config.yaml
n_layer: 13
d_model: 256
n_head: 2
n_kv_head: 1
head_dim: 128
d_mlp: 704
vocab_size: 4586
activation: "swiglu"
norm: "rmsnorm"
norm_place: "pre"
norm_eps: 1e-05
positions: "rope"
rope_base: 4910.0
rope_fraction: 1.0
qk_norm: true
attn_scale: 0.0884
bias: "none"
tie_embeddings: true
parallel_block: false
init: "uniform"
init_std_qkv: 0.04
init_std_o: 0.0
init_std_up: 0.04
init_std_down: 0.0
optimizer: "adamw"
lr: 0.00235
beta1: 0.9
beta2: 0.95
weight_decay: 0.085
lr_head: 0.0104
warmup_steps: 252
schedule: "wsd"
decay_fraction: 0.675
decay_shape: "linear"
final_lr_fraction: 0.0
batch_tokens: 131072
seq_len: 256
doc_mask: false
train_tokens: 762400000
steps: 5817
dataset: "wikipedia_en"
MLP neurons of a small language model. Each row is named by its layer, matrix (gate and up: input weights) and neuron, and shows model dimensions 112-207. Each number is 128 + 32 x the weight over its row's rms, rounded and kept within 0 to 255. Numbers have three digits each. A neuron's up and down rows have the sign that makes its largest values positive.
After each neuron's rows, "fires after" lists the tokens most often just before its 100 highest values on Wikipedia text that the model never trained on; "fires on" lists the tokens most often at its 100 highest values on Wikipedia text that the model never trained on.

L7.gate61:134050101148124159115148109150124086077079131164091182191108108097176131150133169116125128092081128152149191166159124146151082121107103149111113152146085156102087120115106164193143161143140106158128189130137093192118084138085120065136167139168120088114123149134136105197124117118115080169
L7.up61:087099085124134100141175197132141170199144159111164132049154162121150172183119130122128104154119138160101121125142076118075173189166120074111089106031105074168129124099145088133126134129146054187089144181123102123125099162175087160138182127120129148125149143138115112132095105118122139142
fires after: "L", "Kn", "R", "Hal", "T"
fires on: "ic", "ur", "or", "j"

L2.gate445:201171128147144147139108142138101130124127081106131148113169096202108132120106147092130115098101125161111129107149116112143137107100153180159174093129154114133079128111157080104135140090142101160111096127112148143143108079064123026129141154092111102105172138148151115112112211116123102085
L2.up445:100087168130098121078131075127177156104111144119119087172117091139147097110164106168084113049105099120123165097116123147118082120125054074131098163094108192155148129143098115146172159152093117161135121111179119128153156124160129158131158112140185174095160121113078154113135093121126114144
fires after: ". ", "where ", "\n\n", ", ", "er "
fires on: "He ", "he ", "his ", "who "

L4.gate408:134113107166207189106151090181131096089080125164059071133135114140151129087103134141139133164097114108173158162121085115116170097119087169158115115165146179118102164193108174168139123127098133143130125099135137217124172126069136085108104131071107149090139208112046198094125148100095148119
L4.up408:144102104130115173096075173128095193146105088174117117095121165133142106101119090127089125143156162104155179107156089127192139110075113129112177182119148139097094168123113108130102098133150130183128136119211128077099088115118096144187087111110124093108161176141187111084113158102114165154
fires after: "Ch", "ch", "Ph", "Department ", "degree ", "Ma"
fires on: "of ", "em", "ec", "ys", "from ", "us"

L2.gate537:083096087122141192127118140136156093123152121105102081117124120157092123107103177147117091188106107215149127143084108175112147169154109087177064145118125089097152130106114131149143133117151116107118142128094153167129060151081190158147086162161116149145149079159136101088123061118122151126
L2.up537:092217119199211186142120170144142132143150107130143087140147121153167152106139135113149193178144105156088159143128185183138097151164179107064178153089135113157148140121137157088147126115116112153077141123141098180153114123113114113148116114175131132127104072160145100129085170112111112089
fires after: "\n\n"
fires on: "==", "===", "===="

L2.gate187:093101095138120150114185144140123097100156093080184166160091091130172158129158088087116098152139109142126135109097172135111156134090154059149137130123170138143187195120169111150135193116100096112136173141128069173053102144122124105144157154125118082128144113171144135130164058129123106184
L2.up187:073132105130087097125099101123103144119116157112107136103092120153100123127094094140165083172121138182056160096101129157153082088135159133130149099140136162202143100150135114111165097148163137157150092102129117079115061158149127115186085128134112045110158130159098111160126104114086142150
fires after: "=", "Cul", "fr", "- ", "ov"
fires on: "\n\n", "tural ", "est ", "ed ", "Country", "ich "

L5.gate126:131116112135126148112117125178126141063129156112157142099131103126094149093151151122104146056043076134107130140114096106088123079078141210152119120085129119155132099150087198122096123118121072162082140111137076206107127126130092138104149129156190152183105152121118087088109081180053122099
L5.up126:102088091119131122145126166122099118134120144199126167160193102150101202087107111102089091128202107112108129124164108108128111129118078163141119158102145150115110161103087136164147144148068132174164113141130195168094158127152116148141150095139162101120115153117094110150121106078160121072
fires after: "|", "Mar", "ar", "H", "li"
fires on: "\n", "qu", "in", "ass", "ow", "rest"

L5.gate313:127146097070146150115141096133096096023108103090152094168104096123117138127125138152151113139152125173113123142141131124196142122115105131152152119105116171114101161171090143132159141148124094143155084132119112141100029133072093107132142103119113139142044144128169114078108089069054069089
L5.up313:130138166136132158155188119161154125050081141092102127125131070094077117109115134127123161143123154181042113139139138179142073147093107084116149169104078145134138142154082084124136131097169150138113180114091102151117142126130094146160128118153177171109141101135128142122099151076174161164
fires after: "the ", "The ", "his ", "tw"
fires on: "first ", "last ", "el", "following ", "final ", "er"

L10.gate240:127140147067144095129074132156216164092130114183150119101168168154097085119155150116189174099126141143114108131164149124141106111074126161175216077089128092168096109104101102195148134136123119117137117094117129161098159212128116163151109105163166049136170094117155103150120176119048091040
L10.up240:152094158120064149163102084119125152084129164159135144119188076151133161041098148145113130042108166175182148194116100103099128130134120159151142120079153124113047129125155121130169124188160154106076139157134089160084144093053147056108088155123106182097158153139135126113138126115157105149
fires after: "\n", "\n\n", "\n  "
fires on: "- ", "==", "== "

L5.gate665:087200206078118112130117060158135095118131118111126159172125120142109090048108098136134154129187136127120117088135134166103179149124110140144208059061122144140066103141103101150123144119125102138124188145161121091079108151173079132130118189155087149123154167150098140120150087112125144119
L5.up665:200128114134089143108184174102104144084109083154160057117111087136186125115138146150128157130080183142103099141102136114133091141154114125088180129146159086110129130200116125106162155158107116179099189174106073145140117078131115121104093146144116155163128158138095117053092142179118114196
fires after: "N", "D", "s", "L", "S", "Kr"
fires on: "od", "y", "ug", "ang", "-", "ay"

L7.gate357:122177097102136105117078144146137144169182126158107155139139144151130175109105082112133112123121130120168126112141072032175127140108100127093167150061114143087143085110129092156166109118058159194146123149103164151134070120150132179133100175137142105147140090130109096127166138140100162106
L7.up357:177161113107114094168153175127136117106190178185133100153177079160192134082171100143128059062148163105121134109109159167142118122104112144153160119072145134154104178110185118129170138108146147151132122133160169155139104109148111185117107087182122124142130127076117101124112160080131148135
fires after: ", ", ". ", "| ", "and "
fires on: "she ", "he ", "She ", "He ", "– "

L3.gate257:113152148098163194114112094095102121115150079090158169062108170139082133133110098117132114134162134122138080056164159091063165174093183073149070109146158079148093086177163119149142122121119129160095149077180119119066124192128176163145082099163147081156125108194095076120103104136091084101
L3.up257:144127144079087134166172113108088096127109084099127133116139097105140161108108112094117106117162107145125130118101110082124163161098135099122110086117078114124139152125071149127120138129121146171096106141155134133091118159139129157118174055141074118152126172189154091147106053120215138129
fires after: ". ", "\n\n", "\n"
fires on: "In ", "during ", "During ", "For ", "By ", "in "

L5.gate560:170132087085116126202137091112114142100111093104081142133116067150095108144082143176107082152098098173130170037122160082098159159111146129157076118116161110095164112156116158193104122095100135159107091088161164140165105148151171115125090126122120102073109150134176165160114104096087135151
L5.up560:085113135154115122129116102147121092152137153121134162086113109137119204129108170157092117123110163095117097115137097178141201108189114119165059092089098141188154103159134127133126134102117116084049152156103158085125133133089090124164144139103119150114155122162089121122122146187130213123
fires after: "G", "C", "ü", "g"
fires on: "el", "rig", "an", "r", "un", "ib"

L4.gate398:091058139112140149109126118099089196118085066169120157188127093121143117094185125185160127094079109143118206143123092144142149111094127130139153155153148107081096067128083111122091066121183109092151115150106077213085067139088162126129053139098092111104133169080126155073101136163126078121
L4.up398:105083128145097127076104084167126132101123063079156121147114085103141101099089111196133108113096147106133143124143065111157108103092113094191094107144059114105121174053112142159127120120131118099132146156177151137151169162104103112067156129179141144084112093152100139148092121153131178150
fires after: "h", "S", "s", "T", "g", "H"
fires on: "ard", "ound", "am", "al", "tion", "end"

L4.gate126:146147108118091154141080110162137100157104187121164104148169158100138143145103148155098105187168108087093090169173096099087135130055162121154080154120177166136140118105117164177143185065104095150067061152132128145127120165180190071170142121145100134088143103155130097061089133191125142106
L4.up126:085168138113122106085104146153158161150139154143073063106113153092130150131092123115082116114155107131148137138172074098130164045154196119134066123134158119183138167144168154163109124159155129158132085164091159118146185152111127150110167150132124147164120163117054151066136070094121127189
fires after: "G", "g", "C", "d"
fires on: "'", "ro", "an", "ö", "ood", "’"

L5.gate369:152107097132150136115140183119109136133129156121097144178132118128119181088054164177123189119127132151181158118093101109096158122114096117137183120142128083164199153187077192152129128164107112145155128146148114160158145105108206068112105105135113135083100148176087110143124162120116137159
L5.up369:111095089153116206127082159099126118102111149141181119120144118177123119080118101089152110124124097119075113105114114164107121136195117150165083150183151106175127173178143138162197143083103124110123098086145141097099098142082110092117119134117200157164192142114117144148110144151053162151
fires after: "Ch", "ch", "Ph", "Mar", "A", "ec"
fires on: "em", "li", "gar", "rom", "ys"

L3.gate683:104165101129141176188130112130149113123134108075100154084102086156182133073127113090126106123083113176103154066116127158139149116131102179184171128126132091106136095133110175183154146179121093122137048148069105143103100144085185102126133109143101185144093114138205150180126129120064085112
L3.up683:145139123123147158087201087173168167150132154139126132120139089169145117122171084138132144148131079074144192137102193165089136106133082152112156091149088138164169119162125141179155159160088125149180160101111159137152075093137119120124121204138145110133112103174163143167138121137083127137
fires after: "=", "\n\n", ")", "er", "- "
fires on: "\n\n", "= ", "The ", "Website", "_"

L5.gate398:113166122096071101130057111182117130094085038114178086169140073171130144150119147117116128142100088213099149095162125069108155163073163123146179142121089159106130174136101115094117143074146122153135174134084087139076151143088181086123121135160124182101100131121112121106127081122151166196
L5.up398:078162051159182121098151170143154113132137115150166092211091113107115131172114100154152133138180151141119110088152156138153155170148178048137111074110127153117090114139118111151100060111153107130097106103091093163140134124141149099127219105111158135097148149177110147154081155118134059104
fires after: "L", "l", "Gl", "the "
fires on: "beg", "ec", "en", "eb", "ic", "an"

L2.gate365:081123047166186183063154172146137142154140110162152105155161110197123090121097153145178154152202101130096129101158130093098153157119150054117145071129123127087133161202159124120128165164146123086153168130087092168138087172144198122130127200120152146168145116162147115145118120133168129124
L2.up365:120081163154145097133114155157137132101190179149116131058100126163197126120136151122142154129143137104134082159145140097145082066090115110151166130128170114140127152139103123169076124103157137163099209132117137164129127179121101081129115112120159131140044160105144140127097163108150144129
fires after: "United ", "S", "ain", "ou", "tic"
fires on: "States ", ". ", "e ", "ri ", "ut "

L5.gate178:105096188134121196162103180158187155121138121072159134116137176141095112128156151175141117093139058093173120131129170107141155109162121075075183081072137112151180097114163072132104156173142150080148159156157177150170140182071138106163144115089150162145111091141150119115212089070183116082
L5.up178:152164137139184120123128110149180130151145157130134098085195101136091111163133120097140121102137164106163146092111140162137108084204133198106133124135146118183115109124190163104139149165057116135165193132146128148090142054085134125136148173114173122118151076130119128161149181120054096160
fires after: "\n", "In ", "in "
fires on: "- ", "was ", "addition ", "rac"

L4.gate564:119213127098172142149137110189100153097083132152130122104139121146116094089094122132131098115142136173169167117145114152086166166140104142114126114050091118122134161130168139144136124093163140173107144170097129156102148164121126100110144116147165085128131172141065206093154148100149142160
L4.up564:089181151095149161111156188132130141107142141100166166094091151140140089140137103170106117167101178195129135160132132106192121141060152138131120172077205200124136136119042104121095134156091137150091121092097143139109140147101072093120153114171149133172115115129095116109140144119114153119
fires after: "T", "R", "A", "et"
fires on: ": ", "am", "al", "ch", "e"

L3.gate588:155117089113067191202158139139165135059107114084124119138155091121139177120156139106164087123076086151096132106092186127091139131127162110139096172119139150189130098117163137131126114049112043068135099150097139136146106124112146140107115126160187087120157059078089158123122106132084132200
L3.up588:153098134143072144167097083129114132153088077081116165093111061158161116126144123164115122105135135122053201136132169152126173130014174156145131122179082127116105146081175167085188141152121112163204088164158141123137106128184123158140180141145092124117089114124142163114187104141103066103
fires after: "\n\n"
fires on: "== ", "=== ", "= ", "=="

L4.gate431:122122078119173134090118106192088149095190121183129176092132146173130135129147161148140086162102120151159154166130141122139092160151135105165164203152150123110080144109170212085111103123156129100063103187094190107158105135059150067146143121122125138080182149109081068071099109115130058153
L4.up431:113133185138099073128056104166157197119188101115105147164148031090182100139115120159164100167113165084150144120072163171074082075119163117071095152121184126118128144121171157158062110203113133071090153105143129144161150141191093104129135116156121081123131137090196135108146083137085131125
fires after: "W", "h", "H", "w", "surr"
fires on: "ard", "ound", "s", "is", "Kn", "ed"

L7.gate559:094145137158194179103115092099151084117139157130119114155091099152111135131108171146095166137106060086181135137102103127108169095154111139131074133064153174127112106095122142192107179148081140184060106149120098121121151160111127113130055082124098074089108167128127154105125107175027116110
L7.up559:146153103158105136116137157149128097081153119200135124112100084064129125163116131135133156125070135064121138158139122173127132131197168172123128091159131096128102149155187096133189117127106127125163085181149143170122137134077103094108151077076120111142151123094151129116178064205079148191
fires after: "\n", ") ", "c", "C", "w"
fires on: "| ", "ord", "ou", "% ", "- "

L2.gate660:158138092145167134138136093122091140137074153156115110137120078112117115120132156073156122142148110138119206093116149099169125131161175137151162085143117166081101134101177113168109163127188093139038114151122080098097114174096147070104098117114155119085154112170042117056095117129132065108
L2.up660:139110132167067113171184126123098136101116147112150155179110120141152187123169130076148154111117164144124105083143132100107133126108128137128058130147071091063102147124114127123100182165165112132130122100185130131101122043110075105211144124121125151128103132152136113102143117171098170122
fires after: ", ", "University ", "in "
fires on: "where ", "which ", "of ", "a "

L2.gate124:156109078082105145161086125136096095105166085115117205158155131062116123094156120169128163162098062154106150093154157189101121138113143185173157153156094192130157172094140118117134145111063115075141130112105142202159079141149177160145122075169147120142073090070162119107108135167116105173
L2.up124:157140142110138143100121164156119128124166125106178099128039129115144120182112117131072141140084108108067101132094145141112051163130147145105142164098086119144132127088181133121201109114150094149091108160144134111188119137089072127173129124136080146082184096124112082128148134143111084134
fires after: "\n\n", "tion", "s"
fires on: "=="

L7.gate649:080094121136148215089154104123136168173158126099149139139127067142119084170092113113086157142084136145133105088137226094128170153126148123108188143153165106110104105154128113154124156098170085108142094130084130136064102096102098154151093125073083060101143121127130118055111134119132111091
L7.up649:111048136127154189097155133107129111122110148116116116172129075117135140121099185156107126093143119118096092138177208133194100172117163100183132112150112191104128100147103114106088122150163112122065148083101082160136116079185142144134084117104157169156110098147153105170133144105185118099
fires after: "\n\n", "\n", ". ", "==", "os "
fires on: "| ", "\n\n", "=="

L2.gate499:102164114183181169125120152156128080141131147160134133067136093164115139069123103130191130197154105106087099074172139102052143141141131096068082120150089144081085110132176089194098133081074121134097125101056065148116147133089120089119092127134130121112109122170143155109156095162136184148
L2.up499:103124116133117125145160139153170128077170170148178101180094071093159144082093099122123076132100171157096103162102179160137075093115085168095106124156152097153142155169117086107102148056070131194156094096112126146144065164116181117100099135145092189112103083083150084125090087108138122133
fires after: "United ", "S", "the ", "Sen", "y"
fires on: "States ", ". ", "state ", "US ", "States", "ate "

L10.gate671:152062133148091159134167150101173164132180139118119102135118112110158100127142140151115128152168126198112151093143137121165137147092135104097178079161088135167181096111126146183194167106125170117209086148107100087197125138101163135166139114102119104138089113134125115142161126127159151203
L10.up671:180144075135077159126039109124127150150152104167144130123058156136123098125123108085102141165096109112160174102179135082076105173104178141127156108168054137142112123146110097158150177180077103178142089164191144145176175124100151164184127144117200141135152120139147101134156107109106166156
fires after: "in ", "by ", "of ", "from ", "In ", "to "
fires on: "the "

L2.gate379:167145144080094179109108157152153129123095126105137175147173154144165086044126182172118151141081110137158104093132078038122147174164166091163122171082138183167052182141150120123092154121158098132111108113182191140109150115128113138112142104116125186130138123131127153121121111047072159127
L2.up379:109135141058173171144115119114072117081130072126136167155176086170122112132094207159112081131123104110109066155120121100092146112117146061067150135109164134129135186110128111164102145111166077146094099141157126130148063093151142131082134137146098102081149140122067189126172080051117126166
fires after: "\n\n", "Ge", "ograph", "He"
fires on: "== ", "ent", "alth", "anc", "other", "=== "

L2.gate485:110181087131052116163079094154119103092076114124158123172127114104100124129088143114122122129158114135106155147119127110162162116134078155116153161125120140107115178161172120160136173093075060094124140159099106181090100089089134133147094109162138115116144117171179123075091116138124166112
L2.up485:165100160127135139096144100192130135117060154089132121179163094162154120071097161096126127140120119137121134092114164102180124179129125113125136175104139124100152136164113117133153166158150136143096076191173094144130118111103147149114145143142110075117100126146123119158123100138094123133
fires after: "the ", "in ", "The "
fires on: "same ", "following ", "father", "this ", "which ", "er "

L10.gate180:107161187153119141137116147104130129030127072047122103147147128180071102177101153194135158125094136129192196085109161133169083131179062142080142161092102090084190122182063146110147091125051111124104078177130102178108109153140140141117057080146101149055087185093180101144171118123130121112
L10.up180:138158123123135161103109156072084102128209129149102138117097157111120120138055073143113163134107141120162136113084128135171074106144138102152106100063150093134156141173115073097172097121188110073136105133141132110142156124104149085124153102101163107140077174131124203108083118072202126140
fires after: "–", ".", ":"
fires on: "0", "9", "8", "6", "7"

L4.gate84:176093067160181148084120131118107131124085118156148122114107155128108091105182156138127081115080130106160137163112089129147160152127115119102141098174154196143074113152098087123108201165112081115114130084111108186108155082076130119170117131174115128163105140116161121206125137163112102101
L4.up84:100090089137112128094141097093105167138134113196086094145162166097191104102092137084125062164092141045128177142133167167180149097097135150099044098174093142138082139095108161216199078105178098189174149142126137136059125145131153060110088114132133119109098129109142149128153138102078079120
fires after: "Ch", "ch", "He", "l", "H", "h"
fires on: "in", "ec", "um", "of ", "ian", "rom"

L4.gate40:141133129107165156159203126120123157155140133118127131143111069123152130105126126103124062146100118179137175136086091096071120083175127160155136136128159201146129163163108107162152162179171113123151142095103104113121094123164189078135109118142088114141136128121137184139144122138153129133
L4.up40:123191152141160119175194058138125139121073122129158172141169168183171157136116149092159105157062142122138197100116162133157088093124118188118159138108153127158150125122127122083130104184166108047168103143126117205151130132084156119110107114097081105132082146156144103118134119098110164148
fires after: "==", "===", "="
fires on: "\n\n"

L2.gate536:094090124061111115142162184160126123097124097120203114067148188108145106064145143191204079115084092222029118125134125094142157125194161152116158080144112147141097116166136077062188149138113109163139109146148155116119119120135120101199153093101143147129173122101121146146153099119112157165
L2.up536:099120079114133096137116108164141164199098136166048122112102098155121158111130163082153123072088137095085158127121143119172121171183142135109115100142071114096116188093197137148103123107091100098144148130095092087114083132100144130144108182136116134082165122072116095068092122056102134172
fires after: "\n", "Princ", "Que", "marri"
fires on: "- ", "=", "ess ", "en ", "age "

L2.gate457:144164073143098115100086104121129127129154132113126154127130147157142103063139075102121140181164129136129077126136099116141161182083091150132061161120131137078129071101143119117130172135141118079146139155117085180147162115130142045109113160150146138134115096118147102108115132164053195127
L2.up457:105096153173127132120083142145126158160156149152149133092173131084131119124154089074094102113158080095175161084203072089164115177147119083083147155200108044114107112099068110184131188136141135066145138140124170114089173123110120120128116109137178116116114154076146189159125118092122163094
fires after: "| ", "(", "°", "″"
fires on: "N ", "+", "−", "station ", "aged ", "w "

L2.gate342:119142139152066154129128119133140113128141131107157163214100159119107120117160143099131096176107095166130132147083160125117117153093186104107099192153142145095114134176098137136168150090068103067122165131113086102173105163108160106117142097148163123138153117114125110068137129152069178143
L2.up342:168145172129138146152133102109095139056121104142064121097135098119122127167207084159065110062127161091148111108071131078132178167139113144134120153116161050124109105078145139065185161086140087145101153118079124150143124089162079185113124107110162136076147104134204107091125109102150109152
fires after: "| ", "0", "UTC"
fires on: "+", "−", "i", "Jo"

L2.gate398:150118078127100150090077194093162117160095103121170179133074167104087146131113133096148156128104093169179133148086052178152105136136180084127187152100112180099114173132148099134163140141076108185105059140188144147103150190140159110103127118185096149083100130128123144099145091098132116146
L2.up398:142140114154105177017133128156152082083098099137091063133133112093130118135124165127146140177083070090140178123141125137192061156110126106134176141098148214116130164116133144134107081111125139138175127123157150188184146149148151091170106141114109110135169146148130172133122111151144125151
fires after: "\n\n", "s"
fires on: "==", "== ", "|", "record"

L2.gate572:065124148057138159155123127135140167113115125160137057187128091183064144104149156159135083191086162143076170124169193105102098141123143145097063119068144059103109119061120143135113136158081118069138142136120169091157093080119120118093118161173074157173136062159115136082102075119183114165
L2.up572:134140137193084163157182085127144131172100092112109150123161161088165129149121129129173115163110125073119099090118134121155123179077133127093101071125140129136095169134231115092118132115119102121149117071109084123142117099170143113090107184112120082110130118144165132171184088183147130146
fires after: "=", "\n\n", "the ", "go", "Died"
fires on: "\n\n", "main ", "= ", "Posi", "als ", ": "

L7.gate222:102091143075140131148167141077132136155167125170077113136076071162185175149112089152129113112061113131062141115053181124137132139137091114161160103105116122096179152112138118106109120127145103115162146122123096129102071143119125136166115139131070121146125145151117175169150084096141180140
L7.up222:084151136142106157110164106126158170123125149205106151140125115168096134147105063122138105164110143149126139075191145068130096159146134180097077107138124113130176121137119089135100091170071137105099093126089143095125080107103134102090121122178092150158083088144172105131151107107129134194
fires after: "=", "==", "are "
fires on: "\n\n", "reser", ":"

L5.gate222:065176169141100197147129088175115175115164101127166168164105158175160101112096091111138170153137146101150169101144175097062160088156130082167166171144144123075072101130059193165131162108132126129056152093115117112158101142137120152104108103185162162097115133116199092079064176119155178101
L5.up222:086147096132102103081136104174152097087101062146104206195111140123149173150097143141152162178134086138158126110115113101124139119080152117155108121120112047134103097148109119107152151057121129162105139136128102121116114126145189075047136136139136094173100156115143113054154145125172138145
fires after: "G", "L", "D", "p", "V"
fires on: "'", "reg", "on ", "i ", "’", "u"

L3.gate450:139119097143154146124144153129043138084112123135166112139117136156136139060144132118141147157160111115082161105136124099139144133100145130082151113103083142137137185147143161142104160136158120115117144109088133155150149150174141114115113172189126169120083053106092113159169096138116101175
L3.up450:095111152145179148088137145122173142095160163156136120135081100139153103111125151107156133166088138103169117120135172081169129101109150042138138133122083093093112097183110148134082116101072097175136110153095101178109136096161094061090119081187144090147131131102100157129122165154100112119
fires after: "S", "United ", ".", ", ", "of ", "| "
fires on: "States", ". ", "China", "Australia", "85"

L3.gate106:121166116112129131161108144103065082111105106073173127174164150184116150088059112099201175097137168132091149139083096117131070179156112092111179105120153141067164099105118115169147122135150136148049165129162122160054165162141139133084172089137127105132134070130096090130155136135158142096
L3.up106:136126087062162154128062165128104128161153063089112192103166149170144152164078044118137143146134113091190157139166085159075108077096152151107122096092132106185137168160092134168093143192163115095132122067094103204103118169075128118120150083168128135164116102165209127161170120152148192207
fires after: ". ", "\n", "\n\n", "st", "est"
fires on: "amp", "During ", "On ", "At ", "|---|---|---|---", "\n  "

L5.gate514:203106131107163193140145183126140125118150135091142099156130165097156092115125172059161112116154122147150156197111099146088124122190130128117122078128147162200148191183137165126146146205135132122131172142187205144092126122120172161172100093137152104137087121078130161145159141106145114151
L5.up514:097159077143154093161151091148128124134178141173126143147142114144102105149132127140120112092147174163077108178162114103127131131131059134154140152047162121130174143138196138088080134156114108155142185123119165098098134169157105142107154097122099103091100160008150137181091162114135146129
fires after: "\n", "-", "00 "
fires on: "- ", "(", "time "

L4.gate471:136160082079163141161050123110136129102131056117165131149146098146174090158100124130140118143102160127115118137101106104157075116122066127116131129137141106116123092106091131148149124159129076095168133119135115149122223174173155143192106136143147110184179088147088126111128150126203140089
L4.up471:117147134152150168115151130091117123106113109120154207170125141166118126200139160124067111184116106100095094141096107102164078085192134155107177075084156169110087147179153114062125137143109103074129111165081169157184121168185129094161093128111203164120119146185156154098149116116103122116
fires after: "S", "s", "m", "tr", "Con", "M"
fires on: "ound", "st", "am", "or", "on", "ad"

L5.gate365:109156097154149150169147173201126157099163117098121076083090130105127108080096109130117104116156169140212074136167105120171097152121104159165106170117121178089119144154125189122167116161170116097187129102100168133058146183116143086113147164136117099124119183146091123098135150175173116120
L5.up365:096094120084146131147129110179132183108120065115150108099182096098158158119135136102108100156148186128147157073116096116143156109147123110126114136140090158126127126081143152117138118141130132165138118113115090098160129081118153141114117139127117154105129119117138109091094147098073088093
fires after: "Sh", "B", "ob", "sist", "H", "=="
fires on: "er", "ad", "er ", "et", "ell", "\n"

L5.gate417:119119121188148137113133126181107161107107132157132093132122154122138156111172188124128126114165205162171114114106190082092140084105117165086122134075127096129113117184081160123111157114133104188140150140103104156087117163100124123145132092108112093081063132094161131152114117111101087156
L5.up417:143095078111105113111103108122146121104123128150091074108139169136108051088146160194075134078119185120175083149160134119144097146108165117114132097086124099102092070109138142185081152143149130120169154143171116149080182151151176089162131152033091125129160157131147144143126101145160136182
fires after: "1", "Ch", "A", "h", "ch", "b"
fires on: ",", "; ", "es", "app", "val", "ge"

L5.gate552:098120129143130172124108166152166151171152163112082120153118112112071185117121110104145134116108130056086119058156114144087163079166143207160148146117115131075114145100144136162134135071063103118086074115164133137096133155117132114144088082158139087083105151106141151167149187161119143084
L5.up552:092154124127175110134070121056111191129106109183114102146101086183088149093129101095111141085169127099153140115089107098188192161084086130109058078143154095087113113159134086177125137176156122129163188131094112187132178119093181177143107092051140122200129093129133129097166094139156123151
fires after: ".", "Ch", "C", ").", "r"
fires on: "\n\n", "ook", "ev", "ti", "enn", ". "

L7.gate467:095171164106210170103124067124143103173095130141149166166173116143112159109090162118149153157120129126140090107134072170098137076083085129121133133129188136137097108183147145120142128188132095147166157110135157131107056157127113075111106147068115115104163188150113105096188147123115153096
L7.up467:091125130098153158116110145079101181106170184148136095088138088147122182036132119106141126136168128107061070115107076126156173177085138117083128146075111135125104108157152124136140133109141150033082147133097140107141045111176137140147116106130145115076144138082118116057093112153080140099
fires after: "of", "t", "C", "ound", "Th", "inc"
fires on: "tw", "Cl", "enn", "r", ". ", "\n\n"